Weights of a small transformer language model.
Size: 12 layers, vocabulary 8192.
Architecture: RMSNorm before each block, rotary positions, no biases in attention or MLP, untied embeddings.
Training: 256M tokens, 8269 steps.
MLP neurons of a small language model. Each row is named by its layer, matrix (down: output weights) and neuron, and shows model dimensions 128-255. Each number is 500 + 50 x the weight over its row's rms, rounded and kept within 0 to 999. Numbers have three digits each. A neuron's up and down rows have the sign that makes its largest values positive.
A block is one neuron, or neurons of one layer that tend to fire together. After each block is what it responds to, as a language model described it from the Wikipedia text at the highest values.

L9.down24:359499551522600464455487476399494461571602566466488487539537436496442413536569484479404481448569458502391549461382562506498456469541401425525479596562571561516537541489449469599530512466447490489450535484443503572481521569526540511588542449495487495547475418524513507514534461472464480471406540504554506564438499510478555507532489407550491524575486533410552528493659475460504482498500
L9.down41:449495458563525503432522412407507541457473487463489486500448503445485497560443535498533482585438450552473544599541607463496508507522490514495451620456473498480523528490550512459601393448545441485531509425593514434530485499407484427473446599489497567466582427450543508540416480474612525489481597452473476427439460477544459534480469450501478527594515490477518392458442525547404445444526
L9.down57:568525524631445495490587542432422416497483538553508537412524537467364337425580423462427487667512537555541508508565445471513484453489584525570507437499465533515505477549540433462429426446504545471503468484433493581414443530407461458539454544545523491519378509513443528542499485459472473390534511510504527500478462369418428561493518408394444498432465423495571537458456485519564478476469
L9.down90:476352497531532426476422549528470519477510466476333448543378605507598523580333487559605602536551537408479452556460516495469518500536543491535507473478513537481541552480501521568533463407490537463420470520448384576403463530495489515456468495432549457501491560533439521523488477569471542456559572518510506479493414534505578426495462467494531554541446507464555508465570504567449454538538
L9.down226:543574575540411530442449359495498461520545482558464566530469506538525515479475423491426526578537380536488508375512478468463514490492494548451453470431531501500500571365515508492527470440460447456449552539410480605499505495514485494474497591474514471496427415534429579508534514424488469509461525540537498492510456467499472521529562476419470547621484505491454533519535512339526615508548
L9.down430:543575542489513487534514483495551515512544484479462482486552425547517452523549555499490491618614514474520508443517439456501486511453478454625449422568565567543557516535501459503505599445462578465424398490441538447561454514474550494525547486530457501482566502523418562533538481461467489523390540528458496495519552411502559490578475476501469640404498488462523530554408437450547534542482
L9.down557:492514543527435476447487442532565603493509543464579513498433503486446510491574555456486557703472411464483445473519472533488437457541504489500585537524466459496486556552532497421446444443554435572544512544533535494463530478471520606557512512553423514494462488519522544499538479430454486467505534443483484509422514484489469503412463465504446388407500497467465576443444522491503548478551
L9.down606:488570465487507482548461594499528529487529506482490484497436483521548453467583466528550531481511494488482539450397545541489481429561454459688492471566416474561488487575523557474409499510562501485410495510514577545517549452481496550503480491535303490563385535491555453413532482533447596442547548538537484520485483493423474478481465523540515393466517475555463525460477546474496438524437
Description: Mid-word completion pieces. Word-final or middle pieces that complete a word split into subword tokens, especially after a hyphen in compounds (small-sc|ale, silver-gi|lt, Tamil-|lan|guage), plus " and" in lists.

L9.down13:552490481394499427529512453546554554504483542503462529474471507529534526383489438530488522443514495495584488491566549475471425509511468555455522508469473418534495469436496532491587553509463374442545540496431493520513572462475555554482362499467500549568500496502572515510604549588441481395630504478447495459526534489428539439449507516586466552532499553441527493515513441521446525475547
L9.down25:517443512509442409553570410450432462545502553503522473507502543477444476480536497351508435671549482459532506668470576542504380458559453521464502525483511517535478495436449436463563481454467532418476519492600491450549513479431499500551614527515507471554562467536521649487495479557489548553502668481463482507449529480558520485577493500427474483519438475479548483457481424502455483478596
L9.down77:408484457504585426538481588512404558532500511503471450497453442586504506543512490513593386468621456410495436523494487440579484491437437528412463561571518436587559476544512507489420470409473506476481491538437497567476577513507478516451501456448506527533574518459441468459578545433528520576482459508478501460595485490443527485540402454540498564488494435554463554428414437443528544508464
L9.down287:492480567505528470572527506475521440545464369495586512524477498480434412456529556498534490477466488471469509578467511497443432591466545473445542498476489442457480511502511425549444431452577546507546488576545591536483512501488484563539577558561470502506485569556470500616417465545550508464481504510435516496524446529465492462472627502507515435498536524543462494551550622532519421456489
L9.down374:425491583420463478480527521559494515516481447449545509517483481525427562536536477441501547529480470571522455477559501477479566483527396599542444468523474424494550497462507507422455393514476477486515535494480500491468576650490486568505420517494481500571493465547505513466423552519542501467441573492522536559440536486474536535537442452471459458519611475468554561493492444568501486493532
L9.down497:503557555515393479470460508523525529569477588558587506384506520491466501500496511398485430596487549463506418525498366546513473494530535568550397501433546464467473475482461434503451518490581543404478463499412451502499480456441494498531416503548451498520547561499440596438453540500504481503490482523422522396406598464484481513523509570512502551505547539461465457487472561523409526433502
L9.down604:469446520491483442472486528516564459415495485595529497547475508482396475478600510504421472617498567454588540416483569477396440482428495537486502544407513506531524647538495603419552470501516495446511578509530475561546601537532517482494522535454548504584512512571502548456514414507493509541392528438413523551544483590483435478513443408469454464534519500450454498546451512469482388516560
L9.down647:504534514515465463542503477493494499514460525499485470569561511473389528458521527579471522539482471475498523384492532410519489507509528521555415565553431509500496503521590537506398587393520436567535529522479434554451567465453435599524369485562449526474422452492487458533537470638468538526440516563437494539571482450512542481524506493466474450534486521534468561451533582441440557470461
Description: Word piece after opening. Second piece of a word split into fragments, mostly quoted or parenthesized function words (Wh-at, th-is, H-ow); also first word inside parentheses.

L2.down404:552602531396498506460475476553448484510550528468425558537486482445574625489603501495476359404473473552505499470395557455552485499476463546477581479553531497540486461521452497524457396531543488566410420545478560484526528447534422471430531502490526454515502512488493515391481466479473531504506488460532467578539520527496443499413497509424496511439597560431419513458452459383419477541579
Description: Word-start pieces after punctuation. Short word or number fragments, often the first piece right after an opening bracket, quote or symbol, e.g. (i.o., "sh, $32, [t.

L6.down89:477401503419429485468541488495487506557431541587484442439549439537608494509476538395513505526441561521481588503526548513432551486433443469459394475440583483555527540559531536499560490521559393486465469507474512490483518491510537556441476485409507504569516444504536551491532527517476582496515526548484490434468505455548522411495529441479594560416420519504570479470564485510511485461524
L6.down211:525405536442542528511425549485515496585522539567467460531569531418544575463449513422455491530449451492550477457550461586466480584458517487577540421452570470396516560509472555499518520456507542448505536528390459477453544490475460479421508537527547518508520488535382436540511484568550498467404534525530378494578424442577547509485439468573457377490450570510617467572521516473491421498501
L6.down239:450491558484510473522510448509502582504622489507511488401496408469487456526474538489520452518400449486506582436442607580502431532569554430497499567424495536517560418424464556486538515505547479568484507485599559474535532505611477570519493451413497491569596569452617488469475472540551500508440518419480500549534569382511453380453483559492454534484486589460551531514471479447528497494511
L6.down442:451466429516583398566498452483481463441397499553481551387497512436573577497473465491596513406506567504432493585576510529470518484434489562521563545569473492577445439639531561500522546476443397434505511554483565486522517527410580465515429492538518526554437556439454501410501509499465461458554518492526559395456521519460504460461565579501518455439559519472456508440458512510480467497551
L6.down502:614527529457472482480538420640422602524431409509498511489505438500502551430467506479574506592478545458498447502412490494526540554418511488525438504488612531515511496476577447508557475426535445477566478601453618517511581465432471462426387574534577582490572484476446512545511516524496489523439564550483499468509485589526576555619523512520516569506469528628516411428412411512530552516531
L6.down504:558500474534512514461536593507569426476503474601473476549466498497431415474414484537447563384476505565462479512583485537550566470546458598510474439479532530468544525571541540473399420562484521508469516565624434507526557503519506447445480507449430556513525486560617495487509481427504529460481518467557497430558448520474518508548458545588478520435484434435491434402567558415525469444469
L6.down634:502547501609516527503402481469534575493527442476501511500493518560529511647605503520516458566530506492565495476518481465485539485479482424601516580510455330477575466459415446503524514513446586476523516485433539486543542553498497489446444541506503506482531348450446415507513506511385456547415544496481455470546457544469517533475425551570464515444457520380596507486458552474495505504503
L6.down686:495468421507466490600465452432547556559358480473551563534509491544520594459544429562598522393517493527436491470512446487513451455615406575555564527544562393524583540517557552473487502569540477483598437543529465518509560492469499481456456500463473499525527450475440510553453552561498554492582491515570502522507466479525559534463468640533554504543490554519385404497504468519405394474489
Description: Mid-word proper-noun pieces. Second word pieces inside rare names, such as Rh-ine, Kh-ed-ive, Harvar-d, Wh-it-ney, plus the pipe after single-letter table headers like L and H.

L9.down3:488440422596481483530514478517476444525432435454501530508482552506537501544477469546512598532455458470499540498447451405534533571433516499484437546428604453589541442603526464474454474519563506522546441556547521629465547435453506610481508614520453496522542521522393546510491561549474576455548419518518544478448520440488551538591550496542335430595471501542515606487564548480517468578502
L9.down50:557514514484473508472419576492441443518449480520427472531446543538476460500414473516568588470516552510495491518552562552552447483593525489531567542467532542449509483471621492550534445486423462494549522558380422470431535486575465444507569489465436492502409535460533472423529503574531567421522523540484542528499440542496498506379468529550476587500407492536479473481547426559529453479545
L9.down377:467505492496452454467427586548517537491521514471476612552473548514549434562543572493503443500468474494494579593477513407477609505383504515532489478455452550506436442515403520565512563558479411561492488492407461555551447441466437443495499489532462576501506421500528567510511511494540454464551550596524521545592504640480635409504545548459498496639504441469558484402628603469476572490432
L9.down453:474496467513528497560513522476494461477501505499433563510484511471534591466495532517517508397392510557545587498447613540484468493421486538537427512446539537514467529510496562518478495403444498533479523525475515463501508531492539427566425526491528465488519449519556531446489586603548511357590433397462475429472475483496437432527472526520536590507552607408486465403538449460421450422432
L9.down506:446491539513453522503541576547408460482441563541452519492543545547557445573524550473544526427576455451509462526481561586528533456522482513466488424437508492509541451450459517464443458401494518475512510585570550405485470518480467431494544483504518505428596436444565512526501452533500492450568529484526488528426585457464548493631474462440522627532551528501531533462587579521434520478476
L9.down653:588579463539504479525539598489454434496442537617537542467536611436461498579428532573547544536505495449476512457465539566532551497447591466495555482565547437413457414452502462459498499478552436532574537542551472484511467480536453463422491534503501417528588552500521500566477531564495519433499610503451500531474516487534473519457445479475498521552446468512549489450532560479549466442529
L9.down684:599474541484478475517511513394512532435347433516449467584446537459414474446530520473539522552492515559486569478461458456464550415543502499532473484511434454469499522492526550446440532464510542484554485585413506538582464375467435394479513591464500494514532554428467615516521500432486484469579506481435471478475478443438568439467521488449535436520565504500479521365560598511593548527423
L9.down692:524492441433534457490527539486522457480475455513468518458629563458432365585456499533486544456515498542519519490475533576552541546440575449529452548509462543390399466460546500540522487565491423580643470479508503473507504433499397460478450513509388490468475569426476548481429538521494462409491542532484460470483441427490528501506568510473604573584536520535518416480559522424436494462447
Description: Mid-word fragments. Middle subword pieces inside common words split into three or more tokens, such as th-ous-and, Hu-d-dersfield, tr-ul-y, imm-ed-iate.

L6.down162:500527414405562536592381447575483536495514452515494540530526585546443546431479562501500428625508504475517472451559417516466530413502569478527589432570550469448534446511560429440539448410474494483508493517507488471540505439438441534436506618494568534525511467513459491523565594566430546481462447515440497478458540503495552468507492492459446449542509592505493492414575560480467452429481
L6.down187:399455504574533478497455538481482475547540588531478584453412566542506519572508407486513462471516505538506502503483500517495517426465501530472543482479578507546471439520518526478577488436498430505399460455423382502488538513466499525548548448433485587508457493556463525500571400436552476535487488569503528513517459474398516445429514424508509555555502642400502504488573419504425521426491
L6.down212:504474481505516523528456507460477538497548433480501525458512547538461567574577456557411515583470454431589444432544561404527486482484545500558541487513477520534493482366431409473515375492403485448561578488501513537484531512550500467584498540528432457465567470551486586562509526455396382461499436500504520499492405488554430567552488475509426544513606448495504509514461504508519475482435
L6.down528:489543513554529439431487510478454368441469465454602562432558560405458411489462539501439451531550540522483515517560543515570456494389508406476413455554514533536394540576567490425511439495530494475522569490577486500378481518490396401549525560570441524420474447533443572558506479480474451506523629481439498488488525533463540545502551550455523474514508435542436539502508542459495471528599
L6.down608:509539492497557532500464461561484454548503433532455537518474429517432487482512490589519466562527612443457491474545489454606518502479455437488451508526502533515433460534461458452495450508532507403434566506429495551489436357474599512477468480513525517522525600444572502462547550514502488551559577502489494496540539511495494628586415531499473490465532474548511480488525467453577460600557
L6.down611:554569500525541540460432457557495522511547588505440429496507497478454487487446497409486482555427584531523586442568550403516466499514415529439468514431513520557464482526482509422508479491540474483390545531482460564538491514571572579482480498435501527582530439582603470549537534558501512450566503548540487509464526545452501434483501443521410537467479565477518482507418483444442585477462
L6.down657:474466491494507574546427587535542521543397414413543496521522496471461466508519496530451353472517529420525522483518484544523591469500466523515516459434529541530532497526527587450455509571545458480430500529447418556519532488552531422537497468464418479493445520487631562402571450497459504529514423479514470478469555502563488494534515501541557504439504532562541485447584532499538514505518
L6.down672:489573470549520471577525561595476434522455430531515494454385510550471470515512497532457490528468442444476509504517505577473579561484429438655481517477472511520446504500487462475445479441521487555570498448452532600502464509585551582462534555477518581527465524479552457500507569465599590475518477539456566507460516577530591503487491554573525451534456516473584456482479432444493492469572
Description: Mid-word name fragments. Inner subword pieces inside proper names, mostly surnames and place names in lists or tables, such as Ma-ile, Man-za-rek, Z-ag-reb, Mu-mb-ai.

L6.down103:517454544507451531465517513453575475407559499414559541503429459463511473535527534526444563419450446482460582420475489489479439439429537630454422519564403473576466575529525454471380498562499537492530483627474513615515594541487520559478491566435520524546525478470505535540451504605487465541561454498500507452488490483502526503485536464441513531511460484555439449538455393569416507448528
L6.down170:439418531495542522443498488484531472592475504525483515425516549499529491531428425603521479558480519549473566534487514622516507531457542445535468551473426546592503476487505499475557503531549397464420613476571425557543468544515478547498491478411497541504431446436552484474435492561464410431426451475479539546467507547498489554475583494482430508487501493521426530409567484590518524459548
L6.down191:477427509458420503432447473546488534459443570553571518457476535522532399476537480470509484562477484473540498586448472517570517544498566588529472491540496470479491518530509509555473460458572456538546439559446440456500497498476423503584559551587426433512464480544435513425546485459566536546562458494482446460584535500527489580485387540476487577512549540562574532434405413468596589496548
L6.down374:519422496501483474606386509488530507540394412469516490515432456459533341502499369568501475472396402533502537421512503521489451490440473543501489420485510424549599482472487559506439505505511511481442533441477495498509510544541522519599438596555566595486513500483441471485511493444518506465562518483528511551522437442548458538540447466472549564502605480554473567529541471557450465477598
L6.down408:533479404556515490576609602494433490399494409430435477494455440465494510482493546562515532521450503443564631547359464477555493487445571521588574583448433505625540495472453547436568505504501534503517566560499615509570463507479482570527482466507501489500525534487522528476499505523549571484561489463475469484443441580468423568507477414453449475568450520470506492558458473572493586503479
L6.down420:612461454431530454510485535609435437436520600528464510495491552509563545491476546571422548475540575472405564475466456511455539519567556400474497452516483523474493518503564525566504540514439537578597538478521493373438493470438503448477433524501562491550453540450547546531481479570494554505416540511486553466439490547477517525479492508499619592507482493568516492534452572506529533550469
L6.down546:491539524485443507514482522482547455449525530438529567555526409562555553527457531444472577436532484505493454515432542540563440532526541507444590560555568402535487571507503531470444530429500519540536426549596509510529565484530484489481510566474454419540479418568430524522471470553489555600482459551426435529533460401460444474476541469506477532467483505491389525402491447508435516455463
L6.down621:493491460531464516458541405498505484517391436506466561507505463473359462501482597493583515622583538458550552522458524482518497529508501413524431469527488474508449472523466518469512480483437441506431515506589488514488518515528491522549466417432552510604478401573465529537494543488569465532557499431494520502407542525505483435584472550475419494559544492457528600515529530477578434526509
Description: Clause conjunctions; word-second pieces. Fires on but or and after a comma joining clauses, and on the second piece of a split word starting a song title, heading or surname (Wh-y, H-ill-billy, Be-side-s).

L9.down80:628463410514387551536513480483409490547483565440390424447490453542555604600561532518559480520502419511547493555458512461477515498579509383453597502512536536581559539561549479451510480602430410493636487530518471496550503498512431558543585505447531439496497538525491552457525477502548549561574477495498569491553516472513431547459444561470475520504487654470418638521501505568465560445538
L9.down133:466347519512437488426436547470489394491556468485555564427428462574472542383523471626476628530421450487522435492444553537514636545488480573526493486452497509503510525582507534573494465611557465402567510441506540465489579490557500488429523479458582469586489512539402530539431505550502469561519511539564540377490572501483523492485502526419497487516521597541426554539504526486411501535533
L9.down148:505457455413460531379472505541419566516600534447553524499460494498477602481475458510457424442462501519447453584500469488497558450518377477526548485529464549466461403462491524514580483451560554512455521438560366464501456439544508333499512489453547510435483559419494580568532484512527537622520456554479523492491510489435483534497467483501408536455469554549590482519517538481524488518490
L9.down215:480400483455479501552541517556512538572546493477518352436520510463461486507496586542550510537528478500496506498469484502476560454488510453537488458453535443461489569502533505428536566580406447423500503466504542588543439532559482525557529378511430483469529566465372516527444386540449570534550500500437501475505478495513534558409589486504521460503529421580609533461526531513503519451497
L9.down286:509538365451530587569469496525554517533443509498476553532571540537452516494588574545526510515510486551446485531503598609464510475498464441471469557545481462525422534523517458564495444551436472497553464507652513521444540542518484504385502461538462466478508494593497501415495580442456434474445593474464519573552579492493563503470501501531514512542469439606555513554472479542539551523511
L9.down363:565490506422468463410530528559512515467445541473499503449555568515588525534480531475530570531465503551515494560470499504460542429536470586488475488407465504538536497507532569523551473379441482500489492581467541525551550510509561572426404451522507487568473417441582480498473531513510347554568552567438479470437521499580420530472458476440459448470544523519528532510525465447443454526595
L9.down407:488530466547448444484528493490494598529465441474522459512429523422400442595450478542490515518435452484592423516495490555514486421447453526464434603377487478456566461491468538504536566553405454446463539455597440458483489500492541497477450489555431536443594550510449436542568421492509491603482488444488512532426466506519488575529524523626469606478460536625521460472436501586526463475517
L9.down646:504450577457530412538481426615486451487496519506484408470495485498589514441453498536432486398460504468537415509433464489507465453572524505497512488414499606512565472433524423444487519492431445467462465463588476512566412497466504512433527482532393476488581563505559487505557490463511464473530511509601516508506386542470462465519560520530503490527379577515541453547434474498465541504467
Description: Table pipes after numbers. Pipe separators right after numeric cells in wiki tables, especially after vote percentages in election results (52.1 |) and sports stats; also mid-word fragments like str-et-ch, cl-ima-x, Sc-ola-r.

L2.down271:529579528483576469556542534505479443475492572494467482502506537637604535563568469559457548465493543450454467444570441498524451530501585491386531478468456410484621521508505484636473506554576521467487497395502428523482442488456405524554596517531561472556513504529489466483569506528453529532528436453481595535597538443449513556441424531555467467455458469424469532461502486499503518467434
Description: List connectors after commas. Commas, "and", "which" or "but" that continue a list or clause right after an earlier comma, as in taxonomic synonym lists, name lists ("Hopewell, and") and ", which" relative clauses.

L9.down21:445536444492556490515477356428524480401474478567521538462530507483528349549492466543463528528498472404524544497550513429586446530449605507480497521454580487511535395556577590568468448472499539503525554465523616539403518502436523520552470493552450547560414470484483497520454507464537567442465480436514467488557539488538471511478554516478498486556461407552546524478466550445548449558506
L9.down371:483553485505531491514436528587470495454593507495480434530471623444511445553567550513559533512525468554526490452553534494525460471540455559562518492480464511482522531548472345496538507533611484519554433510508527495485476584474571504460619520510444565580409454396545519478572539576532460445518533538473527531532528477509614490485475505437412481483468394562548528561579611511607530456463
L9.down392:526442457391523498531524483566527544524477491531513445510517481468473423414549492529422547471501482461510496479515493549582525472525539429501498449464477441474515561519580348491409503508468439511506475522629522494443582554532548517538518569503441410452363525494630457510528526471482571425435554442486503549509515505546329547552547508556619404454551519516492536520549494412501489548407
L9.down400:482566544450565598514500382498530428405564595530532498540520488428520409539485553494504539509465456562497408533522584556531488588537552374475399510498566510503466482487482449588523405487498448455492481592519574406479494578490487493454438515486601430512522465428468485484499554491451516406518522476513499579638529508452498485505509522482542401464462529394534522547498501532540491523584
L9.down503:441390387513530532484520561393499574497438514477495458498577539511474652484581457466562542423485520486496499451569557671503515439570444439467505595369491498547496550450505509498545460455517511460485594498424466507564448537500511500546545526505547507470456507440466551464539529530517471568587543526536555450378441508528552513506589521497409435413508508492549482453462483497457487499474
L9.down544:453525500422472470477459541599509532517550406453524532589457385518571603491523513485422464412492421520497424561498605577524614467420457470589375564481510461573538596551453523474511504523628418476478507483526445487563450485481522425508471483385495522555480562545449524432540532539510483585433505520488494447431443443464504529467538578613492574486484552542529572456436470519451499530571
L9.down637:551453545471526528592404384576453512503552501489544468463574545618480486479506490502534540531463510493479484575507566521516485536491520572347453457460487507448484511445519583494498483471451525486387527561505491530632467557511524469484356512410457474559507450449514590506501498580469415575463562476533473506546519591551456422576504490449471373457433490494525515550446473433548544488479
L9.down672:548465505431466500511437494463470583496544472402548515430524480520647472384493510552479529419475440575410572416544531581533407552574504605491553552643458471471505491454490465587560534516494461450520504438620503420512459530560536531560484456471515448501444502498506463535458556508531497442423510526492544482471499435479498493409474548433503466411513520394484496490473443444472556458514
Description: Second piece of words. Second subword piece of a word split after a short capitalized start (Cha-os, Ko-op, Ve-ter) or after a range dash (1983–84), mostly in tables and lists.

L2.down201:503581585450525551439512404568455542435459469506534607577419522452454495456511487455501379529616521529544544490489526453547440435571428497510499480552513610486589489489528561445531468459515507520392449464545528512466531445506534479514470540564450520524456482552540529528550500433509484576424448464544542517512480452478508469392525448504525507451566464450449467536482523446550478571527
Description: Prenominal modifier words. Modifiers right after articles, prepositions or opening parentheses, mostly temporal or comparative adjectives like later, earlier, up, greater, plus some mid-word fragments.